{
  "num_hidden_layers": 14,
  "hidden_size": 576,
  "num_attention_heads": 9,
  "num_key_value_heads": 9,
  "head_dim": 64,
  "intermediate_size": 4608,
  "vocab_size": 13241,
  "hidden_act": "geglu",
  "norm": "rmsnorm",
  "norm_place": "peri",
  "norm_eps": 1e-05,
  "positions": "rope",
  "rope_theta": 48300.0,
  "rope_fraction": 1.0,
  "qk_norm": false,
  "attn_scale": 0.125,
  "bias": "none",
  "tie_word_embeddings": true,
  "parallel_block": false,
  "extras": ["capped logits"],
  "init": "uniform",
  "init_std_qkv": 0.0208,
  "init_std_o": 0.00393,
  "init_std_up": 0.0208,
  "init_std_down": 0.00139,
  "optimizer": "adamw",
  "learning_rate": 0.000411,
  "lr_mult_qkv": 0.5,
  "beta1": 0.9,
  "beta2": 0.95,
  "lr_head": 0.00634,
  "max_grad_norm": 1.0,
  "warmup_steps": 375,
  "schedule": "wsd",
  "decay_fraction": 0.749,
  "decay_shape": "sqrt",
  "final_lr_fraction": 0.1,
  "batch_tokens": [65536, 131072, 196608],
  "max_seq_len": 2048,
  "doc_mask": true,
  "train_tokens": 1089000000,
  "max_steps": 9010,
  "dataset": "wikipedia_en"
}
MLP neurons of a small language model. Each row is named by its layer, matrix (gate and up: input weights) and neuron, and shows model dimensions 0-127. Each number is 500 + 25 x the weight over its row's rms, rounded and kept within 0 to 999. Numbers have three digits each. A neuron's up and down rows have the sign that makes its largest values positive.
After each neuron's rows, "fires after" lists the tokens most often just before its 100 highest values on Wikipedia text that the model never trained on.

L9.gate2864:471499510480464488498484485527509517455493509492493538507453526467521488472541495511560512458507529517444562487480498490503514480516549487521514514491479528469485489541455513477501440509523509515503455471485521489528462511493473550505474482489490462530487566512543507494535482502516458469520486541509534544543448555467542519499478503507511500551541470517517475452490493515494511549508
L9.up2864:505521510471514515522502496513529543504505466481541511513483505477462501476485519506496474503505496480478483515490517544544495493494484483453472520478493490506538490495522483479505472538504506509463481487535524498526499510527516506466492536533513485508513504503545531484463490494472471511487494539456503512498492470507480493554503523489501485529549495472486465475520510493493521526491
fires after: "| ", "2", " | ", "\n\n", "1"

L9.gate1537:487469529520500503520503519511517524519521472485521530526488496519518530519475443464511484477513510459485488443486461524507484490518477481527528555488466453462483501503491504527502518533509489517477512525493482477467500517526507472457482541516511579472474525510520514538456479481477485478474520460490488528494493498475461510523500523483468485518502486529505491508552479505509486519539
L9.up1537:538510562497504507510527491486498470466519451453481539496508513510525495493457493488547526515537517508492489509514494514475498498488507463536482459521521526502552487541478522535491473507473521491499484492549463538503518517493467478505528508469495517508504516522497498496544497441483497507472477539501541502469530463470493479541475513542507553472508502526492474563510523517479524502532
fires after: "1", "2", "3"

L9.gate4572:492479486512520469512485510496530529512496578486496471479517506468503480486463478478460493477458510538496503505489526508490504520535494536488516513479508516512501520530476463497522483489533512478499458516472484507511494452503494469529470515491494535470552514475480469552465493531522487509495503504485462480515525497526505516470467542496510545463437478551481447470482522468497516493475
L9.up4572:482547477462461452525509478526526490486492506497508530484506480517483494532484533539504467503495520496499462495549514479519519540483457527493514520501463508546505481489551482535499543456472517542490540534540494486510542483551528533442493473504518534542516483496491542483498503486469477489476519509544472513559508477515509484529518529441493504505535476514527527510454508494512442499486
fires after: " |", "\n", "\" |"

L9.gate2999:463484478516454469506449531509522516524506519523497479542521480507471547518537491480525464527520529516446511519540545513478502489502500461537517509541479455529504514475469476480512477466454508516520527534505546496485482491476484499474453511507466457554529485520521500530487465501506478496481490521540499484522479484533484552510471467515532481492513472535516494529466497477525503562505
L9.up2999:480467480501501508550488532530474479528459504520452533534473551505470526463533530508484530535499483485503484495512500523484538549479454499500471510501539494526459522478500495492540516496496494536500483527489491538519475466518516501497551479473482459525501494507511504486423489531510506539497508489493517484543492485503494530526468531487493525503510520515512510511473498478510501464484
fires after: "1", "2", "0"

L9.gate3763:493497483490509522489529509527520507460524482472502539522501521502494533470519514515511512512468519488455509534510520495500463498513525497522512495511515527444463486536543524488511470456475570513518548519493524475469467493505457480505498520505476471478486506508517512514519477534469514478528514446509457495515471476538520539502508524508492509487500538529558523512509447486508532508430
L9.up3763:444501467520522481508524474484484495488504514487452509533506525518504532458504462475504478496527472523491502498525455493522525451478510491506470501519454513490569480498509473528456453487505495545515504505453512492521512529500495506484483524520529523518532472471512508509447517579482494512439501531469489501511480496483422505485453477491498480465493530516510507503511494527474518530520
fires after: ".", "–", "1", "2", ","

L9.gate3050:509472498461496461516494495507520471477482464483521481531503497483426462512525451487495472479486523510467480521449485500503474506508472529516506499527499476539504531527497478526510514508488487480453526483511516471486506476492484502472565503487538486481480508524474514509466481545483502488467510486448509544475498526503481541514483476460523508498498480521479485505491513484493516473431
L9.up3050:498472509469500503520504512458479536504474451517512484519523501479494483483490484539484492500521468491498479500513516479488472484526497496484488542519485489509462529534509514565520539496505516503501485483460508458558469492493474498492482562519518498468498495484474531514514510508525527481517523465479481503509516527521440510483545531496522553455512508490507495500498508454548489489459
fires after: "2", "1", " in"

L9.gate1909:484482477436490464495503515496466522488497475487488478482452508500454482504531495539501478536475509527458497480493489473482526554477471458496478472464493464516509477495511470517543499468500446499503451502477523492502509492485492502499532522493470492441530554515507497489495505508538490480473499495526495541495497508474508544508513515524531518474472498510487494509494523520501488497489
L9.up1909:527536483504510486495519470514543510469486515514497482479514503550527524472517525479522445526500517470538495547456518553502480522522522528520482535474483471481476491520459511489527503530509450550503489559471502521514501496471510464474483510484488509505518524534463536500556472446484513506498465446496533471523496481489509495520531485508541495482536523514484473475480519504492476516518
fires after: " |", "% |", " |  |"

L9.gate3568:473505512491522523487504509517468510500501518481526485477473510503461515492518521531520499503472539497544522443504483473498514503491535498460539466509508491503443515474528489483478546512468538549479450483546504481498524502475499499435498502540520467522477491497513485496518482481467524521535518536504489534501506499505527511492462452454489512487540512480452511470474546498561526512466
L9.up3568:463457523597474516492495469467525490484483460448462513471532491529489520509530485491510530497476493475528507523529494489508453509486506521491481476481587517527478491495499507494458462488478511534459491534522518523551530513464484471470525500524505488538516486532526454534531512441537500483531531473473468521501527481502487507477510474467511520527536504520447497509506513463510495509527
fires after: "\n", " | ", ".", " A", "-", "| "

L9.gate459:492498524477503492549536532485498417499498514519516478493566524496534517509559547486537498477517470494497537494512498516462473501459491489494481476511516440528529546502484481516499527529501492503478541502492494500508491488528510481517509528508519476481510496475563539452526448504504486498496498466478483503535518542469513509490472559503503491465482496498484533505487497535447520506522
L9.up459:525569507496517515476497493492463489495514456461499509506525499486533506495487534464535480515514486504559502528524515496480490470537489475497522483492525468503480488505520490498527508488511515505466475499527524510501506504504541500493538469472492500495476495456496474485533469477469493518482521492484510505507503534489514486464486491487476478494518474493484527510487522514492434523491
fires after: "\n", "| ", ", ", "18", "018", " Dec"

L9.gate3071:444475490507497470506502497510485434482475468515465499543499545481501498483505525424515485543462542436485474500481467508538504467525490521525535497496481509478410458503476548449501467531544496493504531508511504539479504476492450500517473461516483528442529508548518464546487472485501510471482484499525479567506467506468477514549477510517540492466525492515485511525509459525495488500503
L9.up3071:545467488490526479508479509502501482502472465479478533527524484542476498515470510473488548500468497478519517479535476492533484536466507493528530530511452501492487536527495506510503464448473464507546460489495501537487496520474486484502510475480458521484480512495520477530505458501529531455475530486498485519417491487524526521523520482498525539450483497498486466494460471477452495519476
fires after: "–", "2", "1"

L9.gate3577:487486488502487456457495535455517487487495532508512487463496515467444510498530512505503508570463511512485497507420508472450517505519526495513527484447466516530453488491511524505492474477502510482545507504478489501481505485471533491480507538524452494511504445520530519456520489523495501507545483546515497514494511507499541470503471548470541521521492517467503516472497529499539482534462
L9.up3577:482481485492515495558527523526512476481514435529542503515522501503466433463478492509499482482485492542523526503505517492461475489466505493515513545507491496507470515540491453551546491543468526493501498522530464489509491447478489551528510454551527535505488552479493532553491500508518502503492486462538477500505491508522496505562477505512482513496508526475498502548541507453499523498504
fires after: ".", " | ", "2", "3", "0", "1"

L9.gate3973:498526521475533510479522524487477468554463495513525504486467513528477464494502482480449471484490504505534508485507509531531539533545515501446524508507508474503465465478496484480496458507481480450523538459512480474479454502495464488499504482523510502477510523537523567471502508483523532473474480484440512503507496515512523442504469482501519464463432494504510499513513527459530520493481
L9.up3973:498457485542521525500472525464493510482487471477584472522462540478504521472521479489534491508492504529461535445480514418487516537496519466495529486529449478524485463470473530487455478500452507495514471509488470497453516528501494473526476497506513501495517493520506508518493504502478492493479513508480519518512508523518504547505496500479503515496504491541489475534519512484510515496466
fires after: "–", ":", "."

L9.gate1054:471506466481483509473478526509508517453499502479515504500496464466531493470505486516491488546478462513471485483519495463506528516506500433480466453500470526516479494512501493489489451522479530518517513537468525483470533527517494520492471511454510529492532485525529510499463495510513524497559535517491500527462507487459526549506504493524495525513509508546537529502511542516453484474480
L9.up1054:508514498481481502550527535496474488441495505482555525500554482481500495504549482505551494483499509459476481550484483475477487475487530502511485471506506513512492505484519498475478550511511491496507516493518495513477519464473494467521495525504497468496481484490507490506542496498535480535456551525522537560516490465488513450503464468507447527471524536489546510520539495483465540467523
fires after: "1", "2", "–"

L9.gate2776:483509505509496481485487461555496483472521454498476497525516532512494482551450474483524523489478508559453501514478525522479469476539534482530513448485490504504496507514499534464547498523505547442529504465494480504485454453494478480520514513482478494468539526491494505474537543480477495462564534443519458543534494515513513496466506535495507470526481516523515477477487542499483486464478
L9.up2776:526509497510518510499533487508506482537523476508475505487492496479526542509482480461471505573526523525495505503515556481502475500542489514464510456480495522478504489501475546490494466548495530471489516523525439514514555534533506496477538493486491467495482486523545502506483481551499495516532470488476517485506506473488502494461517535513489489531529493527512493478521460498472465506509
fires after: " B", " b", "B", "-B", " (B", " | B"

L9.gate4287:447499505500534511485489520498491505484503525476529479526515555444512480491485498543487491498543517489495535483538513560495517494475540495530538460509510465471511548494514492483526524520435518492470486468480508468516501467461500495486475520533518547486503484511495495517523495454468502512497549487485453471502546499523503482508448530548498478536456546510505453505505523488521476489544
L9.up4287:454498463472482513504488490450508485481500449536498501511527504473509512466505565522504527467480485498523536498581496466471479505462498445473496508504496482475500512479526480541493522487497461490509506472501500528545513498542471507507531474518530535517488532521486440482525503534477455524510462496545489516493544474496480491508511535522484509455541481487485505513490536489437505540507
fires after: " (", " | ", "–", " in ", ", ", " In "

L9.gate3141:506517456495553488499525511477448513505466469475477509497472521501512543526493482537473526503534482507521469480465508489551537517496498466521536508496504474464495536465487518510524468478479523476509442507479515521523528501530493531529507500518474539489504514456513464478477474488515483518504476496459546494488495513511559489527491497452545472461542464531514542481505488522539514478503
L9.up3141:480504531474533486473510501514520475526524497479496474485493491482453529499526501536507516500498543555474504474485531499499497544480527484500527535495470518495486491521513490496472488486468527536545516516468502521543519504491530545547484504520494498545451544482540465473501501515506461529494513513506515482457465487462544505501489464528504523562523493516515509453489531520498474507523
fires after: "2", " | ", "1", " |  |  | ", " |  | "

L9.gate2472:515512483444527489487515483545479546547459534485448449507511482527439538478486493493493519521498525524537524493470496457548536515451558481504513470473524502493479497473496475501500488491522479532485504492494484518513518495508503474489486484521506499473528478518480520432437496457489519489502485471551454576494468526494525496477513500476503504468503467499526489504508470495534525507498
L9.up2472:476481513502529480510511499450490509467459483455487522507530468528492547521484480492522528520514484484493498464512494458483453475531502446522486469526520512483531514492458489485498535455506514553472518459463471507481525485477466452468530497524491529514423517508493496513505469496476505495486544499452488499492522478500490480471497500502493528513530486485488525522490482447475492532498
fires after: "| ", ", ", "–", " (", " in ", " "

L9.gate1189:466492494510482498489500530470534468552489476508496499467509562521524530463490539494491526494500495498516543500513507428486487480501552517543542497502531530476535483531492513506537500536474534497510429500517441518487518498523498505500488475475484499513516473502484495483523500462522487464494512458456488473522452488508517495541470484527505510464537462573478518509484483492501463543471
L9.up1189:507546485542554473496532532513504507479502472510481514551503494478518496505514525473475504513561486520526531543489491521525470506505506486514504510522445503476533471489534492491558534485520464498506541510543498513518492487541506461489471507494474494471480449524502467544557533493497531486517526532531471544503507483521491461495518478503492483469535536488519525511487483479497511542515
fires after: "\n", "-", " - ", "2", " contract", "1"

L9.gate2768:518496483488526493480494500454488489530499556507498518511515531414483517449512536520481480479475494472480466518509525545493476514501509524531512485518463490485508505497545532480562494490509492509456514479514535512488490492459524491495496457524464482479506510524475517488551509508423464487499488530524480556510485528484471479536472486479502499518501482507485502461450553509501477499503
L9.up2768:489467463503478473511479533450493492453487489497501514521503493550504463504493441459526503471491456495517468489444491510513495461503525468454539464488481495469515455511510477524488485494485537510483485519516513452465511511505502525526516522509467486495501511522497559487538519493431444509560486489489498485531519491490493490512465492482491463514480490480534498513527513490517493490485
fires after: "2", ")", "1", " ", " | "

L9.gate3438:499535466451507505505500482530485514512505550479483520485505499456465499507546493525498507512455522464507535519507537504487517503502545517494549506497513497489489475501466477493509521583505512518518522437484488474508486549515501492474506565546503495517514465519532498479529509490469487508513480516505489536538493483503496529489507475492511514511463452516489513478488525514517532528503
L9.up3438:507477546506484490523484499500464489475468531520515509549554511517530480499498500471492514498504506538489505474492477484502513526480549486493537484486470513491490480491485501487516522467468504510519511480544542488497487465493486486500540532452541475481517534477513491494528506503498467537480503485539510550473519514549523499520507499519488476528517550499509479477511469502508512517506
fires after: "1", ",", ".", "5", " "

L9.gate1024:481507469492528493529496538472499477479544484501473530527552544514494465524529470518418526543498519497489531507481536521503489494520460496513551483480482501510444485502517487515557525506500499493500526472462535512512498491496490520548497533521516484502522478488536509479532456470514470512555495491522514528468512519486517486484475501499491490496514510514473507499462543491522528518513
L9.up1024:515513557495496537517505531503510522525487534474508493454489521516477504418522471518464523512519468543482500465515504501488515517479495477525457487465577514497509517473488497472483519498546468521498508501528514477490517467439487466460502514509504500485561513519501494450511512456462504516532563507465503502481495525456504483485481454483514516508454484475501504484511495490499489503515
fires after: ",", " | ", "1", ".", "; "

L9.gate1617:504485457549525482491474523520496510490497452482487536457448510443497480497495494492534513490502510505502475534523492513459525459529488513489523462482547514506500520518499501523557510513493490499526496518470498494519483527535504505522503496496503502465465487568528505503517446509511503487480531522522494491470461521487503467471468526529518524442526472504512476488449480470515548513479
L9.up1617:489508493486504472517539500483477491508501467459535515499506545515483492511526514531466489486507544523460482525527493509522526507510529469501483490487458500542442502480503495460542546524472481553519481468478518486512495493511484475471497488506535494560530486483510478478487518509504483506509534491523473531541478516516491528499540480520465458533504515502487491520459524496531520480520
fires after: "2", "-", "–", "1", " ", " ("

L9.gate3283:502477486506481487516502538494509505496484536496496545478534503461481521506503534539518523505497526517497533479481500527488503475520513472501535505512552472522480498492510505513547515489534527484532520491475482482496499477503537467503520483508514509462495480472490494450538502544548470475515526523548531556530488547505555515514513478451515512469494479493474488525486503557517497500493
L9.up3283:514486482459453467488516480531469516489472522507500475498516494486507494447475495519514447498508468492481473502477461515508470533488498474485463469521529524460476468496507458478502540535492528480484505478488467492490479496547469484493509482493498452491554519515514445489540496476479525485482531488508476506508473509485482488478523468466470537512508488533492498496528472517543499511475
fires after: " | ", "; ", "| ", ": ", ") | "

L9.gate1457:520495518449527506536522501469478518538501490537492535492556558509518524518456462496538504489520511512523489479478520515450503496525546480491496500528543508499518502484489469538504496533562526519475530507507534530487561514488508487479516514509461481489446494512489524492459506525499486503470557486523507567460466515529504501493483471522529546513529508454524501509518496481488523489502
L9.up1457:535494486501444519489483499497529520489457483528479505481485451471469521519521508464505504546497499493502524498531508542552507495461473500509455479548477519516443511504495500469491481456509558483494489469487492474498512521482493511495463504470509538513481530464524481492475485513497525507473492483523523526545509514479512497511469525531470501481530534536485479479514499513534529487466
fires after: "2", "1"

L9.gate3017:470503481518498498541537478487455510473450498442472516513494505497489479489522535489515537462509505486476477522505492495533537505511509498510523483515478512459488525502496524525517497473509484500488482506519491495517563520546523456459487507459513481504472482526452508479485493492469510525514469553502471528489479492497453536540519500492516517527549465494508472493443499518525495493518
L9.up3017:500483512484526498487548500506482481491502506477481511523479524465524508454517523524454520505484510506511478539482479514473460498540434447509517529508494462515456474509504517480500546475487486526486479503499508479510470461505536446498488500474508457465488486479468525516517479536504523511449485531503514531522535446516500521506512487507490522487508487525491553511515461468519508557506
fires after: "2", "1"

L9.gate1282:507571507488537491561503522486468501497501505442495526497483492507456499515512471535489521500516500508500454473515508479461518475467532497507495467516531461464505514481485510505542503447502508497520523528445460501495480526526516482445523526485522503531523457493491470448504471500479492452529516518534436557506489458480511515528467508469484461493498465493515486485479529463506525482485
L9.up1282:492502451503535527492504477465492492495524459475478491521521514493524506457489462479474520461511499470530474494499521502497520481542485550448507522503531479504495501536478508486519466529458507497512495484512489481480466537526494489481487518506496494499502470552479498525515508467521489468455497493496497529469537465503491503502469539516474514501498457467491505489512465469493459524538
fires after: "-", " ", "1", "2"

L9.gate770:520459523478502485491533496497525501499477468471505456503535517502517545495556527517558527549550517526489514489496496455503507499489547493463509490552488453511452474513503487496540552507453509536471535493491496493495481473483484518498472489525461493517512504493453501435524468495474524507542507486541501481501468518494510502504486488513557533542508472479525484458540495541527525538501
L9.up770:498465507510493489474456498459520469479480479474476454562539502509471496519505478469518519485449473506478444519526521483470509520519487512510469512495542491543538504507478490504490456520499486526472511514508503444473455498477509524516502472513541507486478498500507525472509468526510457442521468495445514509499511504507484514468472522511515575505524541515447527490538512480502554482537
fires after: "2", "1"

L9.gate926:444465511503554439482533519493488511476501462488464513500497505459530492485539496490491530489497488445503526547542466462494536494488523494534506517518463478517526502507455517515535466536500515528504523470470480488526511496522494518502478469499485518506533484485559518476511486508478471471464555469482501548505470497480471524493489490483495464536523456521538497523491500506511503519474
L9.up926:507491453493528491476500502479446485471495561488464530490489514430539559482496537484494492482490521457516507524528508508553505522490495528484510500479501505475497484526483516467476486496513526538493496538462473492514488526515484515507494468516497521502516516549462466497483468478519501505509514484535533543479459507497472484511485505460514485480524542445529459535460511484506487498513
fires after: "–", "2", " in", " |"

L9.gate3351:494510522482507473499538511525468487545475485520512527473533537465486487483529525517478536485461505490505528490485492483504454514535496504551528524503497531471458512505521526525470499497495500473491541517528495502472461441500495502503457578557492525524508498473500500512481490476478475497522505475501461477471507501533503497483483485459466525529501513489507494462483484518537502516476
L9.up3351:540531531489531511492473497479462466461494463530517482503521449530450486524487508524490500491485487480508498478494498476516500533479493445493498484482506494465489508497539490486508492512488490498486488482508502488500466475483552491475558538546526520466491528507508483530485465553519458479491523498482487535513526492496497552524523479499494503497496476503515502477464532519495499526462
fires after: ".", "\n\n", ")."

L9.gate3550:466477499472538464523537479492515481529483492461477501528512522487477466495520483518501472486516482486542503518524513501529506533510518523519494493497535506453499490508516502523547519497437493539459496535517500535505481452518499538528485553488519531476472560469519498507483492476508474494506511498471456522454445510472509470472454472498540524450519476474515521471485538546512478469507
L9.up3550:443487520479508526470463494510511532494494461493483523490530497512506526448531512499516502466498515486530505517511463485499471519514514506482518488479526514473463502483473492472517497460520468447486530469481554481487476503481494481469530516448503512478526506509521497495532489503519537507470496514547483524526507516473493501532489465530513477522522545534503478491523503502486547540475
fires after: "1", ", ", "2", "| ", " "

L9.gate1365:487495474498532499487544510543523486512496498502553486468523514471506501506490500472460510470474506514512530543473503524491564552488482482532518488492528482470529505457533517474504503535503516504465504497513511501496525501546522471520511507493489522511551550537515525486508472466486436501499521490515534525460471539475519467493476541485493494524490541524501529469514532487526518478497
L9.up1365:470533529478470473463498464518499503509512538476481534504505510535547455484473509518534464541565544493560500513506484517492534496516517468513544497526501494476512535493535496524473481489493486496425484472486543510506483458497518494514503485466475502506517494501514513518476504538423518509513532484538468478514512507492484522490511531470533517524553471515503494542510512528483486527509
fires after: "\n", " —", " (", "("

L9.gate772:524466507491483504547528550533526426460518543493511525491533521472488509500507504528477502504515518532518488512471500501466486495508513480502528504479523489474466485513551484466481492532519502483519493516516516491494482531507487498561540485497478542475492491502540475504474489510514507525502505462476471480463490468507493512524515494529497485485508481516494504524450525467504503518495
L9.up772:482512528478497471517512523512481529454473486484527512481486503521489520475547511508514521523558501453507528486524503501483449507521517512484443474531507476479473473546518527503543498469477550496479468515493518507510488506500484497489493448511532473517472538513471477501463499461488501541552475459460501493500527533488542552462493469476532507494512551510457485478483511518529479524514
fires after: "| ", "\n", " | ", " | FW", "2"

L9.gate2901:502519522515525528529504547489486464515515475465507463531501463485476540466503499506470493494483483509514483513547530439442473545425473512449547496522553481481491513486483490500556525495514529551509537506504521528490514491522464530506481455510476519504508517475524488466521491480491516494482515448491521520493461475513499482439473485536499498458489493507503494476488497529539512525494
L9.up2901:467471496494472527486557509485520467455493511484540515507508504517531514468494519511477494515524461451517523535519471556514508500510503522491499534504477484522479484494490527519539509508506520526500493506466521505510459498521479499515482461479479500522524535519467528510506486451514523488518483487479531500456465488488498453510478493479507511480544499536512491473475470534510456473490
fires after: "1", "2"

L9.gate3000:521526514516471456499520535531502492494487517521465551532544520494470519466503459469505480498550519479515485542513518483546501520521532511478526505537520511429496485532547502506461504516451480477479530489510451501506466534483508532488521504483487508511498473506513510467489476506508477469489539469494502538533485532497493472494499540504551478521507460522480506453501535533564518517442
L9.up3000:511459494444495469512486492487530491530515508545483516486460495511496538472486548473466540498473492509479452517533479479486449504516517525511499541508500467541494530479535527495546543473549497510503572484551467498460473474483503481505461546499480519515500494489530515476480533456500499522517522495463464564526503479500527494474495550520549494536453512525476488445525480492520510539519
fires after: "\n", "\n\n", "| K", "ig"

L9.gate1348:469488462543479488530465526499508461487571525491471467537529497523462474492489506524475474492486524495507539467532527460472483532496507512478525525510543515491439500502491490523523515509545488480533500471496494522483507476465527481484503487545513486509513534485462518499510478477497494447469454514479494521466540514488480497535473481465504531513473544507498526495499570568499435495550
L9.up1348:528501493452512507524525508496559513508490496493520461499506506471491535480499480534495476518463507519501511475506550481487475509528509469466510549543509500502502478470503499484508548481503512503550541554505553491529465520498481516524495515519529521491539517494521465515549518442518506504490528487467501544501495520479492503523538499522486476514525510524450501532501543456501513514479
fires after: ".", " C", " c"

L9.gate2687:454516492506470494485517506479460479486494449490499502471466528493551526542478543499523497520501527516493459495488478521479522508468488487504530485505510518478466466533517513532474533493476505520474519528477447534500452471496514467542458531485478511514491511535515498510480458513510472524505523547525511539464500533477532447483492469536527481514497509495517480473487549492481509472510
L9.up2687:468481504506492517465489521475485486493489489513512520474498526511525521506495487506472504514525485484508504515520494452450463484550493464509480531528506460539476487492501490521481533484500509510453531532481482498508484514555520482524484508500497497523461512488480531554483462527498540513489520455513486521492503488527515472483480475512531470492510506504507504513467508477469550458543
fires after: "–", "1", "2"

L9.gate307:469480476497507497482510520493520538454521504506499511533514499483497550483519511490491456487498486497492530521501526446483491487518484505512566487533443514510439493490539547500484491490484528518495526503482495500526464504502507470481523468431532526490494510493482447529514451520510497468519482505515484506480475546470495496468516464470484514532550513485475489517468509511501471540493
L9.up307:477545468516494493500504530502539533491509512524503509534516535569499477487535486486554483492480539519479498508505507492480463542515463489494490504501466478536501486498472516544496526432489478538471487456490512499483487504508507513447471507471459517537513472533486494554464499533515503513536537530469506509506501536535474501506476484440482478493500499553510537495514484501489515498500
fires after: "; ", " | ", "2"

L9.gate3998:480523531457486483507466545492490532469490484506490536455506505492517536454501535514511509498494524530501483522468504505512518501478511476520507471464497492477516482485483496434542547464485437470510496467454554537478503517515522507457503551512524485540494494535474515477499483494498474512484515529522486502540468489504501508487499521506538529488527519525487527493470528518507519468512
L9.up3998:455525472475511513479492481492491514517533501442503504493512464475440469513510480510470480522512523485486507515485508495527541516515483487484470490487525500492527478518455497494509488484515491482482532532534507517526504518477516523564489505490517492457500521509543494481457473452564564540538527425491475508479492545485487493490504480533509526494556460535491502539490494454468516453553
fires after: ",", " | ", "1"

L9.gate72:476510482476550516519498554500506482512467516481519528491523485465466483457503561520496501505521532504531520495522484533495473512498510483540534478506501486444481494525536492499528495497504493498499509440451469502500480533460516458512482495479498530500511456524480491467470506489464483513514488524543476519519480465488481493515471487515509496486541518519531472487480476492526511524468
L9.up72:482484536489477484476513493481505472461553454501501523569509544498520483471505495481545487481506517497512480513498492524507493478499454521535475527445534485522487470533488471498520481497465572536528493500499515492495481490481506502493544468454488477477490487496496505486505467502527537475503508521493481529501509479479489506470492534550521509481491495510513511492473493493544462451492
fires after: "2", "1", " | ", "–"

L9.gate3931:513525474514498460515465481540484474533551481511466558519503528538503516533501498524515505497491519530488496552478486507498513486481522459461515498502524479486499515533484503503505576495480504525443516469483525490457500487506499509501478480527509491511513515527532535497503454554487490497486540510521502580543507491497480508484497523519506453459546478515473491542515486475479497517462
L9.up3931:506505448533487504504493517530465529483491507511498513502573461469479480499486524464519518532446486501494497486500521539487479490530534524492495466487463460478487530520505490508507498509492473497503478506518486508509485516511487508515518459510502532504515541501506455476510489463472511485480519515490528532489486475534506480485471480464500508518517523545491464545510468464491548449481
fires after: "2", "1"

L9.gate4455:476506497520512532538463519489480485495506469456502537545485469505540549428517501500495518482490523462531521530478490495535481477500486529508491468524513456521473490502452497481483483520464505529547488533497555497476493526490501485522489524531468517500514523503525470488522468475512497476514495512516449567541476489512485510508524502531521520490514481512552536489520509451483487504464
L9.up4455:480511509458483547500522494464479512468479474487500504482478501520519525510459506554509494504464476512479460517509509512509525501508505503530508543493468467507520517475511495498467510506500500495531470506527484535463504533477551541517534493519491469471511510507476465467503476497487510542506513466486447483524523489496475488506528500491479530497509461439465485493445526524503503486514
fires after: "1", "2"

L9.gate3062:512483519454520483542510541481522514470502539510503511459532500481539502553498516523522522518564492510523529506486473491509501462495470455503495507518510523434517529495536510487510485485486541454541500474528473480501509510500512494516464497496479501437507473514485503454520498486467502530499437550522482501469465494469515497507444468489507479487460526478488459490483533471492484505507
L9.up3062:475501499479530499502517501498460525478507530528510475531500488494510491486492495520482532494536513501496498514547510508470531487480510508520555472505522500530494491491552487467482481460508461524460546487492467504484515498494483453512532446462517499528551526548467503518485489500493494492518503540515498430490494483511452506513496465519487475489529449491527490517503507526471539539507
fires after: "| ", "- ", "–", " (", " ", "\n"

L9.gate1447:477517458509492515508510505499471489529475449540496498508510525457492550480464488479547498499463507491522471493480531488463467483483527547520497473528500523460507504514503501447528511493511538514487528493523498523477516464490467477500482539520496525490478506501543483504515435534503519489517515530472475508525512517539525539506509507481535463450515492479533503479503538491524498534479
L9.up1447:460501477495517498511480532514485465476435477486484496509537469486474517536510476512514521509453434507521496494518495499514463482504472491485530442470504502512465522515456546532530497466565503525519476481546568483526496530538509505498530491527521476514489512479472502496511477528487515493480500503514495499527530481451525492472523445476485504478564512548514489529476534481518533502467
fires after: "\n", "13", "7", "12", "–"

L9.gate4189:515503532515526486453544466494498498479539500513462523486553464475517506524479552471486479547561526508523480487434488510460502508549542494526483479509494514454482491484520522488452469476539467493496524512506478521518486447494508487463480489473470493498500441517535455487508497485458481506460524503514493485485540465484519482552490549539504501492485481506510530518525499546499520517454
L9.up4189:532502458486474484495485489479514507518465506541503507532475497492493473477494513537484481492464499515496548544487472536456526495515491508500487485518465503544507487510513505465500514528472543483477483520498502481499537504512500482482504490506460463440528526547495496475508502516470525479511544545465514511499498557522521503502497486467508530534517510532487536527498498500469484507470
fires after: "\n\n", ",", "\n"

L9.gate4558:475492503495456546491472520487459464508544498538477480485511491509513498484472469498508539521508495521493479493506507512511500552523531498470512502547511484491496518513495523520541477455496512535488507520529536461529473522525505522525511493471462507485487479483572507509524475511506492524486534482515481519530470514468476501504494489515511477516481490479508480540481541473488488498531
L9.up4558:529514476479499492465487511485471496536532501511451477477471508515485512512494543495504482458489491521520499502528484480508486481515532516545491498482512481510537496504485473477517477472509453521510502512459521488503519460476503494491490474537529479533500519483496526487473458480454492514522513477517498544525518515460492480503476565476470488495500519513495492480518489499504511476484
fires after: "2", "\n", "ES", "018"